From a checkpoint of a small transformer trained on Wikipedia: 13 layers, rotary positions.
MLP neurons of a small language model. Each row is named by its layer, matrix (gate and up: input weights) and neuron, and shows model dimensions 128-319. Each number is 128 + 24 x the weight over its row's rms, rounded and kept within 0 to 255. Numbers have three digits each. A neuron's up and down rows have the sign that makes its largest values positive.
Before each neuron's rows, "fires in" lists the words (lower case) most often at its 100 highest values on Wikipedia text that the model never trained on. A number after a token or word is its count.

fires in: "was" 42, "been" 22, "business" 4, "were" 4
L8.gate608:136112136089095084135139121127148143136113164128121098092086177083138128138147121150077125141096113112149147112160142099133146134094093114140147144126128093117100108090119087067129141111097103118112149125133107166131120136113113133083135096110122111090145132124097139074178118087125160112124115103138120118124137095131102100129119096143204099124155155143095157159145121150146123134133090148148122153137150093110148117109150090130178109160116094105120139103155137122116142146142110097130138100129127132139091139118166088096069096134080094078111149090161133159143147127150128116
L8.up608:097137113132101140158146091125113077127166144117107112156121130156129123137158135172117105101091140129143146092112146116103142140092090080131156131103089084136146157150137108135118156166135152154117115116131095118145131144150109151130140109146131148117177126123087145158138106135114137130125144144132087109175138135135120170216139108130112103151107156158105104162166142145130108101107138139114173106145169100140165095117135127164106118129122093133133113119126144140126109141143124146098142109094166122073149142081142132151147126155130127134124130079112123082120101144122073127

fires in: "in" 22, "of" 21, "on" 15, "to" 7
L6.gate727:126118100179141169150146146109180167152100117091142120122122157139171153130139119164122165178105085146091093126123142134080134112116163097110135099145083134092088139110157134139108165116118111170127146150124155138125166125133123174103077130132083149120127136113168127111138118095173130172130161137141161129139127092164122151099150132120120137122142124138127112115179087153092162147072160142158127127103157120154146191138116123136144136101153148140107117096161111165115104146083108141119157115103124114153101109148133101114113109112095091177120099107173148123109107172149134180
L6.up727:116147111154107185122147145112146084121142149159156100144135120134121139111096122196103141130145113137139052183139132109124134127166166118162111140178184096131130180117165141094139138122138116144158081119104128132140153111144143129130116125143116145152108152097135128124134128130156100152166130113116110144082132164118164162142145122100156106136117138155086120137110134097122108123157120158126126149125150135113099157100132140138079122120127142146177110158132127103160104127123129118118101145112122141100140147148147125142121127119103137085158135144106125087119098144157138129

fires in: "is" 26, "also" 15, "most" 13, "those" 12, "both" 5
L6.gate459:116140136135157157166101131139124151158151105127104105118129138137141158121159126125086104106090129140161152113129180144117130132071076128152149102113104130090117129125113130156132090084139130136106108146132136108140117180138166145114121180141127133113133129100086137139113118071096132150113117149144150117145089158145120074123113145117143145137146178088124133107099148116143173143107119145100143094154109126106162081177140129097109094151119098160101139134133101087151113089124167102096106146076110134088124146133133101130094152117132175133109142095132159124133147128119104107
L6.up459:109113106096134189148141125114078122135128132132148090105109063104142137131157153128138155168110127101116155142082120139167158107115107136134122097152097157101168112131119125129144073135120115114111132143156163128188123098127141128113095139167128152183121144131128141115125106108105123134105130134120121108134114089144090149154128165135096148158145167142125138109112150124138124103130155131134153140137118116123100078170134117135113147107155108117125125124127145153129135117102159180074135165078148142130071136108125098090128095164153111120107163105127166123122144103094117116

fires in: "a" 47, "an" 11, "rsd" 4
L3.gate367:122115141135166110156133130168081133151118119101111078149098098142098131183096120167108152113091139139116151118134156139122157140118132097084117141137102160103096156110133161131091154090169106122122105144115115150150121109062117125160106120102130124131149133163119152078151163106171131123087164155139109181096093166141124136143185134165100167100154096139081140161149145106129107146150138122130140163099119135139121133115094127118102108123125124145115145116157130138118183143109133134105130135174102138091094144140121161104127124130148145158128106129153145174118083079149108153
L3.up367:144144115130157157144142069088115151142126096147149176152158124107141146117134122128111167165135109095075129098170104148177147130144160126155172090099105176134166131124130159149154155121102092103110114106124129135134116158137121135108157123146111172130133132174143145112133168123160172129142113103141135145163131150138169132105127130134132125144124158145136108198101125177097092128115122087081145191120115127107126090116086121107161126122122122110126121114138093095103068085089111128124144150119144129108126129104138101159137090089138164115124096108135152117120158132108149150

fires in: "are" 17, "was" 17, "were" 12, "is" 10, "had" 6, "the" 5
L8.gate344:115162112067102138164154141140162135113123096148139131141088172127165121122095100170095134163090108179104135133146096111157137124098134153105130110121161137143088165140104115108119144152093126147121128100174080110154145107089098142124137124169114130150151072065109126105137171147104117140178136131131125106118122138110129140126106133122150133162116069149156153128147132136179128140103140124100122130120150123113125123189115144138139126162142134080138127111137188108134116161140091152114105103165132123080114131082113106137142082151100107118110123123145096108137152120148099165
L8.up344:115161113144174131152131118154143136133126165129141103168104122176132142143101120160132143178140092127139121124176108086113126172069175095139093142087170104096137144146139144109130139146148150090146125119150125074088137123101146112166086128140176075106132113084134143112178141154148133137137091150102135129130095170136150097176142140104123122157181102156167114134123150123137115129100098125130144116120117129106143133159152124138123122137111123138135086131113147164091126168100127149156140148147101122116160118113139075124119133093099142104133139119099137120145138122107131164

fires in: "000" 18, "had" 13, "has" 7, "with" 7, "and" 6, "who" 5
L6.gate345:091107120116119143152174097101119153120110159157116143110097137110141104108091121118112146167061088169140122143120121110125136172142137161150099132135099115150160151183132127134129099102117145136124120133087126101124125103119146103140141203114103125067157127112106158117157158150112103138144106171136124130089137127152120106123168142114131104132091122090127161116078103077081156133114065135133145103156152154092134166158129133102129136138194135144117124145150112132109103142144089110151155132110146150128152112104150101118151145127102125135165102133172105151129132096127116131
L6.up345:131105115142151080130116129075183093131149059139103136147145114129160144130110128110124095125121148104121147104132124100107084101114122132127138140175090089124111122098116134157137149111119128152144125140096142109138144170120122151128119039152138108139148152103133123155150116140133127107122132123142121105088131100131148146115083145169100116137116109146156136143117114113136114117173139128137165125125087146176133117128135099136140088152113097116128114111143120107088136107115117149139153083132116116134127082160129127140131139102144112093109189113115130115095117121088163119

fires in: "in" 25, "to" 10, "along" 10, "located" 9, "of" 7, "the" 7
L2.gate325:126141141180116154120116098118157160108162112127114122137149107113151192128110109166061128151167094124114132147132118107112138142121137097112109092167139128123127109165147135084145119138155160132119096118093103161108137144076124125112130116114133096147112129120127141135121124148137162136096103154123149173107153118150116156115133135138106164123129160129141104104092171126146133162144089125089126115081113134185132129116126140146105113151161156133154117168122117077173144081133120093155147121105135110113107135118152132132128143122170176095116168150139110101111138156109141130
L2.up325:149113129157129116137143131130120148137130153151121119118110126148138155127121142153087143133095106141129133152154120094104148111170113152118079132141120145099099120117130148115183116158168150112103133138147134134186145092120166109121117115101139138171115148095116127128135106126124152125133151159073124124129119117124115117118158128101134169162133146104154114112093127091181121120109108121104120127130119153168158109147118196110113107193137113132133100128201107102143165113139109121135143141142128138105098164129164163128116119134149159135159152117102129104145117128119116120

fires in: "as" 46, "made" 9, "that" 4
L6.gate340:114148119173157138137144165146110090136098096094114102114116159127093100117097126109106105110142073088142179114104139122127146093160143139114121119134149129155150084161154131138124099133070124123125140097106090129136090096138121092099153131111099134125104101107116106106142176109106121132170125142129149167154100147076158109129108100130103120166129089133132103111136118160132082181140120124133122110089155124141119141135082128127171141140156081160120197128136096128103131126114183132129177123069082117148156115129110144095090138132165173137122149154096118114095090138148112107
L6.up340:137088136121087158147113126145164122114118151127121121115094107156112156114124079177119112177118118140158142085097121112138096178108114139098131102125076144159104122125166123088127137132114143130104114105188141137138091113148115113132068102130099120166138100144066168129119095152086112118165147159190123115080154129140099140134122124161156114106122160135092106073158125155134139116131122088114125136138136118134168131085113121123064116159131096140139121171073146167113130115148115141124158136118135128145139173104115104174088138114099116147121148159148170112149159116110072143

fires in: "who" 35, "was" 13, "and" 9, "is" 9, "which" 5
L10.gate639:105126196159153082115109136075167118114128184153119149103141113107147121162109097151154083098095148130141152126176138148147102127109135105113117122172133117141137111136126112143128145118166117174121171141087133110112119096066092101160107150117141153131122127147157112131149110127105141141145148108122128122187102143108160134173130118119136125122105119108149127129144103137113141155120129133118128163084157125135109076165108132056151150114137097154136098113110091167133115144151116148087158128109100110145140103119052082096122145156105174134128125144140133146160150133159130131
L10.up639:110117125125134123140100121115153152081143147157124095126123112169163137166126094090150123125112130115146105063174085173129137111105123148088098169157112158150113129166125130123156092099150156130128139135096144119095151141129109096156130104167136158139057156155097144130116123100092116140159141146149123136125148153121139110163150086116152128143108094131115139117140129148120138098134160114132163100086140087147139107131090151087121138172153096096098144084173087161120130138187134168108138089089129099104112112150125119128157119094092139142128135116130086124147143091186162092

fires in: "to" 47, "of" 10, "by" 6
L2.gate609:147127150122100122129180143157123140125144138078130161117131167125130104187117118143093120130180073132152090115176165125124169157122118128132102121136155128109164081102155114125106129141067112074165133131067097126118101142139119088108142120154126142134129131165147160109146169131137143145164132104090128121118100157142120155116120146105098173129122115148153153143130109151138088096121123118148130121152125133125154136163189148117171114171078144127159139109170169154115095117116088124136140184136146116143156105097121101111097087116106124145121166090122153128119144154141164160
L2.up609:136119155129115127137094143143119119066111128133142165170135136098119149096104131158106084138123163124123058111119152132133127110160145148128139134091141177158136110169134118101126129102088143127146095103095121086165104125112100126110144115128184108115180123169109134104144138135121172152126117142119148157144076141108144105091124129153080112115138113161160130115120157159145070108184138131120123124132164165147127122101177112119090157146169148104139130127157135134123119148124144166111102140109122134137122111069092111144158106094123119108114146172102156089124135141104134169

fires in: "in" 24, "during" 15, "the" 11, "of" 9, "by" 9
L6.gate63:107120121149145147147137103114137131092108094152115120100118146134134074139145138111077106148139094146160130114117097129157147139119148068132124147149154178119061145148128113117168094121143133131102115172080146154147113145123155100147160175082110109167109118092131111143145155084139120143129104109107092135136168108092130142097154135069152101142100102145123113136153115109157141069142112143099130103087151133125147140124124156153088133098107107158096110123134135118142171165114149106162155110086107128160117121137129143159130058134116133126143130127131151147143084130163132108
L6.up63:136104152157135104164142110118107118128094107136156127169136132149146131097140138139156093144121115112131088134140102100109149139133126104144104128164128104095143150157100171119114156108102101094122161108131170109166162112091109128146137143150153136125172099133072083089178146147148071163135127149115118100106092141126152129121138135115143167124099148119148169092114078113150113126139154095119102151103109089118117162139173173100127136150119151124125129158145108118119096144154127116157109169092118116101108169147137136168135098092121123113148124119121125136168133153132118110

fires in: "at" 27, "of" 14, "in" 9, "own" 7, "from" 7, "by" 6
L4.gate728:137132134099143128123165157110104102127161150142137157173136150132095152120114165173134119128105173135109137114105146144147132172085099155126147142127140099144125101127160124172121157139099120160145114123094125145106079166169167165131112156163147146165104150176119126146135161143102118153132179137146116165105175160162127113134133107086142149180128142156106145121137125146188140092106149095165137146143185148151150098118096152096165083098095172126169131117120102101130153098171137121092123126130105129140157118093140133077130090092154119122085097114102138117134154152102101122
L4.up728:126120130159140138115138146130112122115119169142181152156175123142142156092112132146155074154149176137120089139104124079135096151143126109101127103115124140145133103110138112119140100150140106135116098093164105161170128143153137131147122176164132091098111112151123105106145182131123188101145139072099126128108109112146146114117143197093145072123130142146110120120124182173077138080138122171140157118120153144175057153130144134135113128126151130116164123173116121157084151126145149116144152158167132135136160105130122119148127156087143141114094120147092175119144095107103127093

fires in: "an" 93
L10.gate341:162138194143144138104145092126130123186121129198121129108118132114130120138089136116109131110096071148130128102146156075137095123116149150117129141129108125136075095159112128081119116126131111135093141116163139129096129061169134147119122099129116103133113080151131093098146110151079140138141144124137141129121112120096103116154143152121138129106131135140128169131126118154111142121118149149119119161127155146147145128165124107116162090134126127127089141123098163158119128159124126126083123135188131131158128109158094135100123112082159174204101133137145113099101120117124128136
L10.up341:117151155158127120124131093090114121102111115133124138147124105111144119150121116132155099131133156122151145091127147100142113120132138131126142152111096151142134167166143105133145141121176079124137114104120144157118128093135139160158101115167146117143150140157155163111178150149147153129119132134159164137118126156121151095130145154083120163128108109102144103070118150140123115156109174159073135129150111138094124127146063122088133151097153126158106147103145122099164152121084090145105104138133132135125145145101176118107143127100169128150113136097147093120148136125113137098

fires in: "which" 19, "who" 19, "several" 9, "had" 6, "a" 5
L6.gate675:099106173159125134111121159095120153122151118155129156111120114098127129162104113142132148147098159106109070057138131101158115128149123094141137113113149194173115125092115176134139149092133144103109130099104115135160110153117110101136091129130164130114115184110122132164140127117129149124134149095113137091137118121120128108105112146101117145142092105139146121108147131098182161146096181171108124131137106110105119132135131125076131092180086149102094121116128107122159111135130126092142111124166132107135156102130138117125110143145118140124175139116176159102114100106155145124
L6.up675:119119109130117150105134099146131176132097121119132122182095131137107128165156134138099137154073166116140131117121139142156111155145129107136135134113149164130112101148157141105171113108107127162141122124161135129120138116140166132129139121105188113128101164133087152116146170157112104155143127165062114104196102124090137157126090135169132132138104101146136150143122161147165153097104191152150117103132124106145137119168089170113092143109117092093033129110118164107121133119117127086121112100118139117162124112070133132141119083126089144127135163127138207114114099150141108132

fires in: "in" 63, "of" 8, "to" 7, "into" 5
L2.gate252:088137144140089126134150147102184103097142109115152134152137106140184129084165123132116107150083109122123165136118126154120129132150150130094161154128154126142115123141161142136141137089070143121168104126112098167160125134084126113160155163163126088129131117143090118114105113138090111111118131147128097121135116131133140159136108098115151127119129142183091125136154145098156100113169140119158114109156128122122140141171136113135137185109123117139112143125133134169159141148120124098123128171107108131112157143111125130122169103116142135108084166130123190080150110138144187133
L2.up252:133114143145102098094177095121147114133135165152137143165145119129130153108133125133119113181122120076109152102098128138099128128147168125135167150129149125132196114132151189102113127102117143131157132158125137106092119137153133142148094152192133163112129129117112122116150148102153139151170128160115130093111153136112118143135139118120096109160193177073121135118104112125140087111111151142089104097138159135147125150107128168155160167138137094120151107132106123115163170161138085126154124134115129080141153118105100145151100119115106122127127111132087142092108138123131114096